config = dict(
    n_kv_head=7,
    d_mlp=1792,
    norm='layernorm',
    norm_place='pre',
    qk_norm=True,
    bias='all',
    lr=0.000827,
    beta1=0.9,
    lr_head=0.00396,
    grad_clip=2.0,
    schedule='wsd',
    decay_fraction=1.0,
    seq_len=512,
    z_loss=0.0001,
    steps=7348,
)
MLP neurons of a small language model. Each row is named by its layer, matrix (down: output weights) and neuron, and shows model dimensions 298-425. Each number is 200 + 20 x the weight over its row's rms, rounded and kept within 0 to 999.
A block is one neuron, or neurons of one layer that tend to fire together. After each block is what it responds to, as a language model described it from the Wikipedia text at the highest values.

L7.down46,211,197,191,191,223,208,189,186,195,175,204,185,210,222,213,217,192,187,193,215,217,182,195,195,213,179,232,196,178,177,209,203,217,205,191,175,183,204,211,181,202,189,189,215,183,188,182,224,206,199,185,209,197,208,201,219,199,236,181,167,201,223,222,198,160,206,210,216,202,200,173,178,199,184,184,208,211,192,182,211,189,183,169,203,196,202,228,207,214,206,194,173,182,254,261,196,224,218,206,190,219,195,161,202,243,227,200,194,198,191,174,198,215,180,172,191,182,195,205,231,197,217,220,216,185,179,226,211
L7.down263,209,190,200,221,217,188,216,183,214,201,178,210,182,215,220,205,186,177,196,194,222,183,213,232,204,201,223,200,218,222,181,197,193,226,181,209,188,225,170,213,241,222,230,192,205,222,210,162,224,205,246,209,218,210,204,185,158,214,219,203,226,205,218,206,217,187,196,186,212,201,192,222,200,245,182,202,202,187,232,213,171,211,194,197,173,200,157,202,176,186,199,215,189,194,213,182,212,225,212,195,188,207,172,143,223,188,181,148,195,167,160,169,187,191,209,194,183,218,236,212,230,211,202,168,192,216,215,214
L7.down367,201,238,179,240,220,206,185,182,203,201,229,186,153,218,202,194,217,209,190,181,216,220,189,196,207,209,187,228,187,179,200,186,197,154,190,211,204,176,228,171,186,134,217,224,207,226,189,161,210,181,223,221,183,202,184,187,199,230,223,184,195,203,167,205,193,193,201,172,161,189,214,179,223,209,217,181,223,223,176,193,196,165,194,213,200,201,221,213,203,249,196,168,225,226,225,210,169,227,174,199,218,186,196,197,189,187,237,207,190,188,216,194,164,206,201,200,211,206,191,211,213,202,161,194,220,183,190,222
L7.down1079,201,200,208,196,215,172,212,144,219,197,187,195,193,202,188,196,179,215,245,201,187,201,186,199,184,199,182,180,175,200,213,188,212,201,170,205,217,198,202,235,206,158,206,223,188,215,187,182,198,227,233,189,165,253,208,223,212,217,199,180,194,223,226,214,168,222,218,162,199,174,178,240,169,181,203,177,212,225,178,195,195,160,186,196,204,184,176,174,187,212,210,216,190,181,185,210,232,177,210,220,188,173,218,204,204,193,208,210,186,207,134,173,222,201,190,165,206,227,175,169,210,207,207,195,189,206,222,194
L7.down1220,216,210,218,201,193,227,229,208,191,211,180,174,220,230,208,198,169,226,186,220,192,220,204,190,182,194,227,191,197,195,209,200,180,231,188,223,207,172,241,170,203,179,212,217,203,176,168,209,203,188,198,189,196,170,191,214,186,194,180,198,192,212,173,239,221,185,148,219,191,206,201,191,152,206,206,183,208,191,205,205,217,184,172,180,190,209,250,177,196,217,227,187,242,198,231,223,177,225,187,188,172,188,208,178,191,206,242,208,199,191,206,229,207,208,211,240,203,186,185,190,169,197,212,213,191,205,224,189
L7.down1290,240,190,185,199,195,229,172,234,200,199,185,173,210,218,199,202,212,173,194,203,225,219,185,185,209,225,220,227,239,227,199,197,204,212,189,218,189,182,202,206,173,218,205,210,176,184,174,237,210,192,190,191,209,184,179,223,210,163,226,222,202,206,202,248,220,191,158,219,185,238,193,193,210,230,176,207,182,224,168,184,151,163,187,193,177,220,221,191,226,208,195,183,220,196,229,240,198,201,209,210,207,188,214,187,256,196,218,166,225,190,195,209,216,183,236,214,189,232,209,219,205,171,217,228,201,210,206,216
L7.down1497,214,214,167,223,220,188,174,198,206,187,167,210,178,234,227,211,210,208,209,214,207,194,219,213,218,188,183,190,199,208,205,203,211,182,242,172,181,227,189,235,243,187,188,219,205,204,205,165,184,190,210,201,189,206,194,204,215,221,192,187,189,232,205,212,207,206,224,186,152,234,176,215,202,223,189,190,229,189,217,200,178,167,191,180,187,165,218,177,190,219,164,230,193,174,198,207,220,208,221,214,204,224,205,211,216,181,183,227,189,149,158,210,184,183,192,170,184,196,182,203,222,191,200,222,156,208,205,207
L7.down1506,221,170,180,190,183,184,169,216,167,208,215,174,189,201,196,177,173,225,224,180,190,211,195,172,201,211,177,217,173,174,206,232,236,171,181,183,215,205,184,194,210,212,182,219,240,187,194,204,231,200,209,231,191,195,214,190,210,191,199,206,206,202,180,171,229,188,171,227,213,219,191,212,157,174,238,190,166,171,200,215,194,235,180,193,172,180,204,196,186,234,231,225,200,203,190,181,195,209,189,225,212,238,210,178,216,222,231,200,176,230,199,212,179,250,228,189,209,173,203,224,199,172,194,197,221,185,203,196
Role-assigning predicate word. Words after a linking or role verb that introduce someone's role or status, mostly biographies: served as, became a, was a, returned as.

L9.down268,225,168,185,187,226,249,196,222,212,242,176,215,192,184,206,236,176,213,233,188,225,224,218,216,221,199,178,198,223,195,206,197,196,203,196,214,223,214,208,215,176,206,214,214,227,203,163,203,203,167,214,211,167,216,242,198,181,200,173,199,157,234,220,223,209,161,176,214,193,243,166,207,204,204,206,238,183,186,188,206,196,179,185,225,194,209,193,242,149,197,186,201,209,194,180,216,216,204,164,210,178,222,187,223,198,179,212,206,179,189,214,196,217,175,216,218,167,197,179,212,178,196,190,210,181,203,173,199
L9.down1440,208,201,186,216,181,210,202,166,217,166,161,162,171,180,173,181,181,166,171,194,231,207,229,222,205,209,210,176,198,215,211,214,199,198,196,203,205,214,181,247,210,223,201,202,203,189,211,196,193,166,200,173,200,240,219,207,217,205,211,214,201,197,209,182,181,217,220,190,167,223,197,213,174,177,199,209,177,180,215,195,170,167,225,199,219,209,182,208,207,196,220,190,197,208,199,192,185,171,161,173,205,209,220,183,211,173,188,197,214,195,192,181,245,227,169,197,204,217,216,203,214,229,192,240,198,195,203,250
L9.down1682,178,188,244,192,215,208,188,203,210,211,239,208,202,205,192,216,192,210,191,175,219,199,232,260,201,231,197,207,172,213,215,177,209,182,196,197,211,214,197,190,216,203,213,185,213,217,194,214,230,158,236,195,193,194,207,178,209,202,224,203,143,210,188,185,159,215,208,166,185,192,215,174,193,199,213,216,197,205,160,220,218,164,192,198,199,218,217,211,196,191,158,191,191,228,194,194,189,189,235,203,210,220,182,240,229,207,192,181,179,182,232,213,230,187,164,225,194,201,222,195,164,188,202,203,198,184,181,206
L9.down1705,208,202,213,189,203,218,163,214,230,164,191,209,191,189,191,217,177,196,199,190,208,191,227,221,219,219,209,196,184,206,163,196,226,200,188,195,184,233,199,216,207,171,207,223,217,192,174,200,208,208,205,199,199,166,217,200,211,204,166,196,217,211,207,210,187,241,215,205,183,200,190,183,172,231,205,178,163,225,179,222,187,170,193,166,210,210,218,189,180,190,189,166,200,217,216,211,196,187,196,195,195,190,194,192,190,206,187,203,191,193,168,223,216,229,193,231,221,195,213,177,176,183,210,221,198,231,197,217
Finite verb after subject. Main finite verbs right after a subject such as he, she, who, or a name, often the ending of a split verb: fl-ed, serv-es, wrote.

L2.down139,209,234,184,176,216,218,194,205,209,185,199,178,167,185,231,214,209,195,200,194,176,195,198,187,181,202,192,211,193,205,160,191,203,187,196,197,207,247,165,153,187,192,210,172,203,159,161,174,173,174,221,218,232,199,224,215,205,208,175,224,198,210,185,235,181,240,200,217,202,200,238,222,193,225,161,230,229,210,207,214,154,202,215,226,222,187,198,188,203,180,210,182,175,203,212,196,202,206,203,188,182,200,214,166,211,179,215,201,174,163,221,199,210,157,216,164,200,197,171,219,203,179,208,156,211,180,198,247
L2.down730,194,194,195,193,170,230,210,172,160,222,201,207,171,197,205,204,163,184,200,207,182,173,227,213,199,189,198,226,197,182,185,199,186,187,201,182,183,205,190,196,187,224,195,180,156,169,213,219,170,172,193,173,187,216,181,201,200,197,186,193,207,175,237,200,199,184,206,211,187,171,221,191,166,180,192,206,215,191,205,219,233,194,198,216,218,196,198,228,196,199,234,160,219,186,158,191,241,230,176,209,208,216,218,206,197,174,201,179,178,224,214,203,246,175,174,157,221,226,168,185,248,203,168,218,204,191,187,226
Main-verb onset. Main verbs right after a sentence's subject, often past tense or word-initial pieces: began, joined, signed, named, appeared, opened, established.

L9.down224,200,182,177,223,210,221,208,192,212,213,192,192,157,166,201,184,172,218,220,159,194,184,180,192,203,198,207,178,199,218,205,191,209,192,177,193,203,190,199,212,202,226,203,216,238,203,177,162,213,187,166,213,205,191,191,208,215,183,202,179,220,199,210,233,197,178,212,177,174,219,217,163,193,223,209,205,183,196,192,216,172,177,191,201,242,196,169,193,181,211,204,179,216,188,188,223,188,212,150,205,212,187,212,192,203,186,227,230,181,186,211,201,197,227,209,208,186,191,222,205,210,215,202,203,158,226,198,250
L9.down624,211,196,186,168,208,209,203,241,234,222,184,234,167,196,189,202,178,225,187,174,207,204,191,212,205,235,223,187,176,212,203,189,222,198,157,189,188,219,228,243,196,208,160,229,226,188,226,166,220,184,201,209,173,187,257,199,170,189,231,193,194,187,218,203,172,183,240,170,167,212,198,181,187,205,211,207,182,183,190,225,175,181,201,213,188,180,207,203,191,213,190,192,221,213,205,197,184,203,181,187,216,225,204,195,218,218,218,242,175,218,204,203,228,219,187,203,222,219,232,187,204,228,191,202,168,223,190,227
L9.down764,209,209,205,188,186,221,187,219,197,184,156,240,185,164,189,191,152,228,227,202,220,197,218,208,207,207,219,197,210,198,218,204,211,203,188,218,219,154,208,208,193,210,211,177,200,221,202,188,206,217,202,222,181,176,184,208,217,194,185,179,191,202,188,185,202,196,214,212,159,204,184,189,161,223,179,214,198,200,188,251,162,186,188,186,182,201,191,209,165,159,180,213,245,166,210,197,249,204,242,171,187,200,180,193,212,197,221,189,202,201,219,209,222,217,232,226,225,185,196,206,192,217,241,199,187,208,180,213
L9.down1365,205,213,182,195,239,198,166,234,238,226,210,206,188,199,192,211,164,208,222,181,187,177,211,181,212,205,204,164,210,176,230,208,221,237,182,197,211,167,203,209,176,190,209,204,210,168,179,231,217,198,177,212,190,198,219,185,218,205,203,229,198,210,196,210,207,192,213,192,196,203,203,236,200,203,196,198,231,210,181,218,171,171,196,181,171,234,227,177,186,211,199,207,206,175,177,207,238,204,162,193,202,208,197,155,184,225,215,182,221,190,183,187,180,222,211,159,228,165,202,197,173,209,232,227,193,225,200,220
Verb stems after infinitive. Verb tokens, often the ending piece of a split verb, right after "to", a modal, or a subject, such as col-lect, prot-ect, strengt-hen.

L7.down111,161,213,179,184,200,196,172,222,167,201,175,174,228,244,206,228,205,201,218,182,186,218,231,188,195,205,195,173,220,202,215,216,175,209,226,172,186,180,233,206,189,213,180,170,167,213,181,191,175,182,209,192,191,218,195,203,227,202,212,223,191,212,218,193,175,170,169,242,203,203,213,192,208,196,218,212,225,186,191,185,185,220,164,196,205,222,237,160,230,187,186,182,206,196,220,194,194,212,201,229,172,201,213,199,196,216,202,208,212,156,204,181,173,191,198,198,206,183,168,209,173,206,210,232,221,244,212,165
L7.down188,196,169,243,207,171,203,256,228,173,221,229,195,187,202,185,163,201,201,168,235,231,185,207,218,191,236,209,217,195,201,203,214,174,208,181,194,166,203,203,220,217,191,193,205,209,180,190,201,189,213,232,197,214,240,176,186,204,224,199,203,212,203,186,222,245,187,213,183,176,205,200,162,170,181,205,177,220,194,218,208,179,200,213,201,176,189,181,186,197,205,192,212,213,185,212,212,212,216,239,218,188,245,223,189,197,192,189,214,244,182,224,193,201,206,216,207,187,216,159,195,199,181,185,161,205,196,209,185
L7.down272,201,203,194,189,157,219,169,221,194,236,210,210,214,188,217,202,207,207,201,245,188,205,220,189,180,205,216,215,241,214,197,247,201,144,189,213,185,187,208,227,213,220,205,214,191,201,189,185,192,204,176,238,205,197,188,213,194,163,235,209,198,187,204,195,192,204,209,202,200,235,191,221,222,201,197,193,176,193,184,179,193,201,170,237,218,205,201,207,188,214,161,196,170,200,196,191,166,189,231,168,236,204,233,193,233,233,216,215,186,173,210,198,220,219,178,249,212,206,165,190,207,195,232,211,157,173,191,217
L7.down556,193,189,180,204,173,211,175,211,195,209,177,207,204,191,202,190,195,219,226,195,204,195,192,167,207,177,189,209,208,193,189,197,207,208,189,159,184,174,208,219,201,198,199,211,194,195,168,196,174,159,216,185,196,200,167,215,176,189,218,206,217,200,225,213,185,221,189,159,190,214,202,193,209,208,194,167,238,197,172,215,156,174,170,189,202,223,235,159,196,226,179,180,196,239,241,223,200,158,200,193,205,195,220,203,247,198,215,186,198,194,200,243,174,223,224,210,231,216,199,186,183,203,212,184,199,197,192,203
L7.down1113,221,218,220,196,205,180,179,199,178,199,204,221,213,202,175,206,207,225,203,220,224,166,185,194,197,218,178,169,199,229,200,216,214,185,190,176,207,208,177,217,209,225,221,205,203,190,169,194,166,205,180,178,210,198,164,218,184,181,243,196,221,199,210,235,205,219,190,233,164,199,159,194,226,201,211,184,205,202,177,216,198,176,229,163,220,200,229,216,209,179,193,229,234,197,222,221,206,210,245,204,211,224,184,200,214,208,198,192,211,219,203,176,190,214,190,143,191,198,214,195,187,192,235,197,183,219,229,152
L7.down1186,209,188,202,209,169,208,159,212,205,184,195,177,176,185,207,203,197,194,214,188,234,219,184,186,229,238,192,198,236,196,199,213,206,214,135,215,169,211,195,204,197,217,200,223,199,164,186,188,175,196,215,181,220,185,215,220,181,181,209,192,224,198,174,236,189,219,174,167,205,200,194,189,207,208,188,225,203,219,209,207,157,162,195,205,191,246,190,145,189,211,193,184,234,206,243,220,204,172,189,223,195,193,218,149,211,195,224,210,200,211,199,180,220,226,249,175,202,229,188,204,202,208,223,198,194,210,198,211
L7.down1216,187,170,221,204,190,217,152,181,178,189,207,163,167,195,171,204,177,197,193,191,228,181,212,185,213,207,199,205,224,191,190,208,211,174,200,205,239,187,190,221,206,205,191,224,197,200,205,220,219,162,228,187,222,185,180,186,199,190,212,173,204,185,185,223,193,173,172,200,178,200,190,204,218,207,226,188,179,182,177,206,184,187,165,194,180,210,216,210,191,218,201,203,213,236,223,221,219,232,220,209,228,218,225,185,205,198,220,203,207,215,188,204,214,245,265,201,216,175,200,166,156,186,190,231,185,207,172,193
L7.down1676,189,178,215,188,214,234,186,181,189,223,240,224,200,218,173,236,215,206,183,182,179,160,207,177,215,214,162,201,234,189,191,206,189,208,183,204,205,220,199,187,195,214,228,225,200,168,206,212,215,196,204,170,196,224,194,218,186,205,242,212,193,182,191,195,201,210,177,179,212,180,180,214,222,199,217,186,201,210,207,219,148,224,207,194,216,185,211,196,193,201,236,151,194,184,208,206,192,239,218,207,200,213,205,219,204,214,188,212,182,193,207,206,204,213,230,165,199,189,248,200,184,222,197,214,200,210,197,195
Verb inflection endings. Inflectional suffixes completing a main verb after its subject, mostly past-tense -ed, also -s and -ing, as in helped, appeared, competed, leads.

L2.down610,169,200,195,206,165,183,206,234,213,199,194,201,181,182,217,243,192,167,180,177,180,224,203,200,197,191,211,234,210,159,197,164,200,223,250,217,165,183,169,229,180,213,159,176,200,223,214,181,219,191,190,223,243,207,172,159,191,234,183,192,198,198,272,203,211,198,224,219,209,206,214,208,238,213,217,180,177,187,207,182,224,186,201,201,210,195,201,210,192,204,180,183,202,218,189,199,218,218,234,218,215,200,230,213,203,214,200,195,194,219,209,231,189,196,219,188,187,200,203,195,187,227,210,209,218,175,204,191
L2.down1468,189,191,198,234,220,190,233,219,204,197,182,172,201,165,201,192,163,195,185,214,184,220,218,222,224,229,205,217,219,166,215,197,219,199,222,203,212,211,188,243,184,211,213,179,232,188,181,182,218,187,198,203,184,205,207,203,188,179,189,174,183,230,186,204,190,198,199,225,245,206,204,163,183,211,192,187,234,192,195,206,200,194,213,179,214,228,184,198,196,160,217,161,198,224,184,245,221,206,218,213,181,209,221,189,187,210,233,218,211,191,204,213,225,215,157,228,207,203,210,189,182,190,179,186,183,168,194,219
Role-assigning "as". The word as after verbs assigning a role or rank (selected as, ranked as, styled as), plus fragments like bec(oming) and mid-word pieces (Can-adian, Milw-au-kee).

L7.down254,216,191,202,197,198,186,186,190,191,197,212,181,188,207,220,179,221,211,222,200,216,181,223,177,187,182,187,200,211,214,195,208,238,200,172,192,216,175,191,202,194,202,192,190,189,175,183,167,246,185,176,183,233,205,213,215,172,204,202,182,194,184,177,169,174,173,171,224,171,191,183,208,185,248,192,164,183,192,166,206,185,212,172,206,202,187,203,192,223,187,164,228,212,220,228,230,199,170,206,188,197,174,228,183,244,223,206,220,201,190,214,185,173,200,194,233,165,239,224,201,212,170,191,190,181,203,190,225
L7.down268,222,170,207,179,204,202,232,206,207,200,208,212,216,217,212,208,215,195,203,202,208,197,220,153,146,248,182,204,177,229,214,197,240,209,210,228,178,192,175,219,176,211,197,183,186,212,174,172,188,170,203,183,217,200,223,219,216,200,185,210,171,196,214,204,177,228,178,203,166,209,215,198,154,208,162,194,212,230,187,202,173,184,174,181,215,197,209,174,197,157,160,204,199,172,219,201,228,224,203,211,193,191,177,216,206,218,242,219,218,202,214,203,192,197,184,216,192,183,217,196,204,183,223,221,209,206,198,201
L7.down508,180,194,185,194,207,204,194,206,196,195,233,223,171,187,206,209,198,218,223,179,185,219,162,230,226,200,173,204,180,224,188,210,184,170,202,195,207,203,209,221,211,199,231,205,167,198,171,172,213,236,216,229,190,177,181,199,187,221,214,208,225,192,225,182,168,179,211,153,203,239,196,242,160,224,173,174,199,210,192,187,194,201,211,180,218,148,168,201,209,204,163,194,187,196,192,181,205,203,181,185,203,179,238,209,205,224,197,180,208,177,202,237,200,200,219,230,209,186,199,205,207,182,172,188,200,206,217,208
L7.down954,231,191,215,230,210,195,214,216,214,204,209,194,205,221,238,195,214,210,194,212,221,209,188,191,198,222,238,218,168,208,201,209,198,208,218,213,200,162,223,187,207,196,190,202,209,187,227,209,208,196,219,193,187,212,198,182,191,172,232,215,182,199,212,205,165,189,203,197,215,180,199,206,244,192,235,205,179,156,174,221,185,215,216,234,191,195,211,228,209,216,231,194,190,216,214,221,189,220,217,191,183,164,199,214,179,210,150,181,227,201,209,187,182,189,161,187,202,225,246,202,153,216,207,212,204,190,171,176
L7.down1019,197,192,186,174,203,192,190,174,191,222,234,219,184,155,221,178,214,207,215,167,225,205,189,193,197,198,210,188,190,212,212,200,192,224,182,215,204,201,175,231,205,193,188,220,184,205,187,211,216,218,222,205,171,169,178,192,194,199,190,206,157,196,189,192,150,183,203,230,196,200,193,231,194,200,213,239,210,216,192,193,210,215,217,188,218,145,195,191,203,208,203,205,193,196,211,182,230,220,170,213,213,166,185,195,225,203,203,200,208,207,196,232,238,186,193,213,202,175,196,226,208,199,213,213,221,197,198,217
L7.down1172,206,176,178,170,236,186,196,193,212,174,189,243,212,219,236,174,197,214,229,171,222,196,181,182,181,205,195,188,198,196,194,202,191,171,172,196,218,174,195,207,180,228,223,197,218,214,208,206,205,214,191,212,172,167,207,207,197,191,228,210,164,194,172,176,187,209,171,220,219,160,184,205,212,221,204,201,176,213,144,200,203,225,205,206,159,178,192,219,171,188,216,189,215,216,202,203,173,172,223,178,223,191,236,188,243,225,201,193,178,192,211,172,168,175,202,219,215,204,188,194,230,229,227,223,221,235,198,184
L7.down1173,170,197,227,216,191,200,194,228,202,206,198,193,177,205,209,195,157,219,214,172,207,196,232,186,184,195,203,192,188,210,191,181,203,230,200,232,199,210,185,189,217,181,209,155,214,224,189,225,232,193,221,229,230,190,171,216,185,212,181,190,162,202,216,203,177,203,188,211,208,180,184,192,205,215,190,193,208,249,182,190,210,220,221,172,175,189,187,176,192,222,177,175,205,209,193,155,204,227,201,187,177,185,204,187,192,197,200,172,207,189,213,238,217,211,179,233,191,186,194,205,190,193,215,223,189,165,206,197
L7.down1782,193,205,186,227,198,241,188,216,206,203,223,157,210,210,201,212,194,192,176,185,172,190,183,208,191,229,214,242,220,214,210,207,210,164,180,196,211,192,230,199,214,191,220,210,210,194,216,176,191,222,195,223,209,153,208,160,188,196,184,202,204,206,195,209,193,219,203,218,204,182,179,201,198,208,227,192,201,213,169,189,193,195,176,199,213,174,213,212,192,172,204,180,218,186,181,207,214,224,209,182,178,186,182,185,191,219,164,185,191,184,180,195,164,204,223,175,199,170,222,209,188,223,194,221,194,230,184,196
Verb-ending suffixes. Final suffix piece of a verb split into several tokens, mostly past-tense -ed (sett-led, plann-ed, comple-ted), in historical or narrative prose, also -ing and -ation endings.

L2.down439,176,192,176,195,190,235,189,148,221,200,227,177,177,177,247,179,191,227,207,217,200,201,188,148,212,231,167,228,183,208,213,170,223,183,209,196,181,192,171,197,182,184,224,203,205,162,211,216,167,180,192,228,180,203,184,191,172,163,212,190,195,161,183,152,228,229,185,206,196,221,200,152,225,215,187,207,209,210,187,208,177,199,181,229,202,176,229,197,214,196,224,218,216,179,205,209,213,176,176,200,195,219,185,213,197,192,216,232,228,206,190,189,181,205,177,222,172,175,199,219,199,177,242,180,211,184,176,162
L2.down669,193,207,215,195,243,189,215,213,189,221,228,215,218,196,209,191,178,196,199,180,221,191,208,204,180,201,209,192,235,189,201,188,193,205,196,208,225,181,151,195,182,158,216,215,208,180,189,200,188,183,190,213,191,189,175,210,196,208,168,192,209,200,209,197,172,228,190,174,161,217,219,191,218,194,167,214,233,182,224,160,187,211,208,170,219,190,210,192,218,200,176,184,204,182,222,206,184,227,225,178,214,194,199,159,189,172,230,198,176,193,192,189,241,159,177,184,185,232,191,199,211,170,214,166,221,219,192,200
Past-tense verb endings. Fires on the "-ed" suffix and whole past-participle or past verbs ending a clause before prepositions, as in caused, overturned, played, released; also "ain" and "act" fragments.

L9.down890,252,219,204,146,208,174,228,203,200,216,177,193,225,206,203,214,187,189,199,227,197,199,226,175,153,194,207,222,190,184,185,189,216,197,180,249,193,182,235,223,176,223,203,176,212,198,229,207,212,207,201,209,184,171,243,176,158,155,205,227,215,196,181,193,202,198,219,189,228,177,194,206,198,178,195,180,171,180,219,174,208,213,191,213,144,216,175,193,209,202,181,190,196,235,179,198,201,202,170,190,218,184,180,191,239,217,206,172,226,210,187,220,198,203,212,186,205,171,215,215,205,232,225,237,191,214,197,205
L9.down909,192,215,200,187,195,226,149,193,183,174,182,222,212,227,252,187,184,201,228,180,225,181,192,234,237,214,182,169,211,216,195,175,204,171,194,201,172,221,202,207,229,181,179,183,178,197,216,157,185,164,213,198,201,241,168,163,218,215,182,165,195,223,162,169,219,177,196,186,176,198,191,177,238,212,167,208,221,179,207,230,207,212,175,209,203,175,206,185,190,172,213,170,180,228,191,213,191,227,200,191,208,214,205,197,169,147,221,202,152,184,198,195,166,216,168,205,219,190,205,184,189,207,195,195,203,222,193,219
L9.down1325,214,198,200,184,230,219,206,231,215,187,208,175,190,228,205,199,208,163,209,206,163,189,211,182,209,221,205,197,171,172,156,216,216,224,161,157,264,204,181,195,222,213,198,195,191,185,189,203,193,180,174,234,189,237,199,186,208,192,171,193,214,203,213,201,211,181,173,186,211,168,195,249,214,186,196,207,232,188,151,215,177,235,175,182,211,174,210,207,203,190,226,202,231,202,194,189,189,215,197,189,210,235,195,187,231,188,209,187,233,209,167,194,220,210,196,162,228,194,180,219,191,170,194,220,187,232,220,216
L9.down1608,220,191,199,177,181,210,200,210,153,192,196,236,208,196,215,162,177,197,218,209,194,214,163,165,185,200,191,203,204,191,214,195,187,185,197,214,197,169,207,222,180,222,206,184,212,219,194,187,212,196,203,183,204,176,228,198,186,151,159,216,189,214,202,201,200,196,198,228,208,194,203,184,199,244,240,188,200,175,224,191,183,252,192,174,228,233,180,193,170,226,211,223,228,182,200,208,168,246,228,198,191,186,234,220,195,219,235,175,208,209,210,218,213,181,180,207,192,177,197,197,213,192,199,246,176,209,171,188
Passive participle completions. Past-participle or -able endings completing a predicate after was/is/were, often split word pieces, e.g. estim-ated, avail-able, raid-ed, was sent, was sold.